Part of a small language model's weights.
Size: 21 layers, width 448, MLP 576 SwiGLU.
Architecture: RMSNorm before each block, rotary positions, no biases in attention or MLP, untied embeddings.
Training: a variant of Muon for these matrices, 10433 steps.
MLP neurons of a small language model. Each row is named by its layer, matrix (down: output weights) and neuron, and shows model dimensions 144-399. Each number is 128 + 24 x the weight over its row's rms, rounded and kept within 0 to 255. Numbers have three digits each. A neuron's up and down rows have the sign that makes its largest values positive.
After each neuron's rows, "fires before" lists the tokens most often just after its 100 highest values on Wikipedia text that the model never trained on.

L17.down322:126140113164142139128137142125133077083159129116150109150125133108116163151128134096101137126083134116159107147133115145150072083168095155117123183139100107095149118192100125109107136126132093196124136121074088110143130096105139102156114125122106124149160143105164139111129123124142155148128206144083068133161087141132137153148101177122090119057132169145125114135121140155105143127127104176095105114099142178139162168122122145135128118132103105166145113120109113173105138124120135101165099104113103157103169118126130142123114163102172144117124098112167140132131134130109099113126146094125129113081132143128160129141121164103105136167136159173135128082109127162101141145150116139134135161105077114093143145120128129126117101135172180114152136157135090151118139154134152
fires before: " |", ";", "\n"

L7.down508:149143129113096081147128103150122115144140151171149117136111091108141125142146124110136122125149133130104150118162069138122143116124135120108081162149123123109091140119164118140132161109127129131143158168140127109082119112095138078113141109126151110140154139139125085116105115180154146108115126170170148134134125148138147143117134113111106138122183103135155158149112120126187085171072136167072112141097191143114156140125097135101084105131115128105150137151096144123086111129116103167138128179128124088156133093124101135167160108145109122113162136163099171102164136126113115180255128122164136114169135147110135123077112149145125128121099126129136141151145121152125146105116149129105138121098112136098119135110126118102108122102120169112095120117141123152111119145116144
fires before: "\n"

L3.down111:152096124128155114140121109145188087103147120107123123181134072136121136117125139153141128115118179118135095167148124120096137143128130141117145160125111157145121124111155100109161102118112117152161148142096113149141085140152091112142132125112147138089131154180168100112115087121126132127118122124135117136075139087168097105108122136118116122101130112146122166158125122158144141158150116109125123124101112164090133121128125166128135158124139150106131133122154130129132159134110126087165166123113144091139116166109120101107125142116096135151119091094140122144159101161121165123123120143150152088153144133142111089145135061097146115163106122135120147159138124121124127146091147151123141101093108154129155091131159141142109138126173151119100141119135120158142138159104084
fires before: "\n", " 2", " 0", " "

L16.down393:168175124130090149128137167125185111102094133151150105148060152114166132163156144149145125146101134137174095138080126093167139110129101111142101125150116121141144112132187082166132135147162147154090125145130131124106148148131144114136113140115139125152114154139154110135106078137121115132170092144092165133117110123120112132131112129125127120154124124123140125098100147091140093147162143094124142180122116156093123137144161118137195114089150124096134117135136119120162147131111124151121155126142086161126112120100104160175114095163133094137114127109133123142138153104189127122049119123098129091132120160133128137145173112129126103148156164124140159137165153141136124116108145091129112135148143138145159166111167130142109111133126094156182115146132120109131155178153124
fires before: ","

L6.down140:124134117124137098113145134126120132145141128100137141137122127118128137134127162148107117123132127110130121118125129126131109109112111111147144111138157142117098110129132115137148137148141120151149144152146115120110109149134084108129121117136145134132105137138129125135111137140127147097132139113113132125159141142134123140139143149123156122127123109140142157136138149106142143110144114143138122146118124111136109109124146137098139128121129130144121116120138128144148112118123129117125138108146130111153129113121139131136122098127132123121109130106132112136134134102141130147255112120144138137139114122129125124129120141124117107124131117128107143127119111105121131109116129152112124139142086124133139141132103119143125130149123132117136146147116138155124121124134137
fires before: "\n"

L16.down244:112122103103163111137156139121115114132114126094127109124067096107144151149145151156149186151106108114106125158136154144180145128123093140124122147114130103088162153127083130068153126145145082120138144164092147121135102121104149093155108129144124153125133120128135148114128106132135116115150189146087122134093092134125094091119157093123139155136125134141137135103109123171108123088105102103119133137156104133114136126126149111137136150091102094133123132130123152113143178108121141149161133149125161113152122118143178126146114166114114104133122128116134123118143048104142172133200115099137156126111148152074159138126121062093085144143150138142145138122125123143133103111071121159154116076085106156162107078197131133140157133162107098128197121113104140163141107144141124
fires before: " 2", " 1", " 3", " 4", " 0", " 7"

L15.down402:165155151098112143126131158118115103094165160132149153135117163123151162074103152118151121158092126162163130174173145109127115168124112120114132147107128181133167150159144095150140153103142163152140118148118096118152116114131121113134117121109086144133146112159185137103115145124151134094125162125127198107115077128154105128116121123098132147119138140150116116088112125100106142171128100127120156127119114169101171115151136141128099101143144087109116114081088100134121105121126122152109158106116120157151117157071116100160118111128154126153126116152165090145124167119110140149175096117126135133150104101116123152120104106111127109141180174168172146080130129122125143124144151138131070132198163125106124109090144145161147141079136069136125115179108131134078136147132112
fires before: ")", ",", ";"

L16.down316:112125140147090132115152125114129146119161124135135133109110100106127130117125066126125133153140119124151107117165122152097111092166105115119139154174114120124097078128106165126150087135152143117104107099120131136146115106174134139128143131156152132114136129115152166107132114139062124136153135144156134183111138172134142134170148113123110141079130057112122161115114103118136116161133128134073104120105115117164201102122151166173119104104074106138122145133106126114168103153157145176146097137165141123143135149171136115146140158104116141155133172111093123159182129100137145079177125086153108139173112119158165130110155189108116159123144108150138113114151109124133133108130113116155186111173094141170127114117174137118148112151105114112101150145105120148137176125152103
fires before: "S", "N", " to", " D"

L2.down486:138122122086106131124103086124136110133086092134150099143136170102105124157167109143142132086115130131125127115123160161151136132158148117133113147120119104109166083134082131128110116127162113113160152142106149105122116145128075114133142112091120198148108087129140153162164110155145109123147116130112146147141145107125119158150129110127117132206106113122137096162147109168082124131109115110100142149135107103123112158149095080109157083107082121135150124117150118091111166113080145154159115090094135119133135116141128161116126140097165160150122072156134134195107093132078160118120089162126125104089133114110142121103116131103062117122144150135132108084117129091114151143118112125110084174122160163123125116119062132111140131109114100122124135155122164102124122125149138
fires before: " States", "Present", " Kingdom", ":"

L13.down62:163108106119112181129120155096156150145130111142138090134147122117127123174126137080119146147158104126140104179138106179154116166141145107150096169151124118149137131112121096096113149113167138131149159108073166132142151131112114084142143153120148113126088133125119144143145112097135116091120114153125151144128121180141160112093102087144114152144144112163064129116166128140078122140138123120064121117138121135114147140119109125118104133085115101147164122113135140106120136142168126145166111130128099143129121134148151176050166115086140115115128128078111166135174152108113091089193145115162143123113098097134127122078117118111104125145143172085112131122121088135105144162050111127157099131112128132150144147140141137134094111077126133131160091120123121140140079099118139
fires before: " States", " Kingdom", "S", "\n"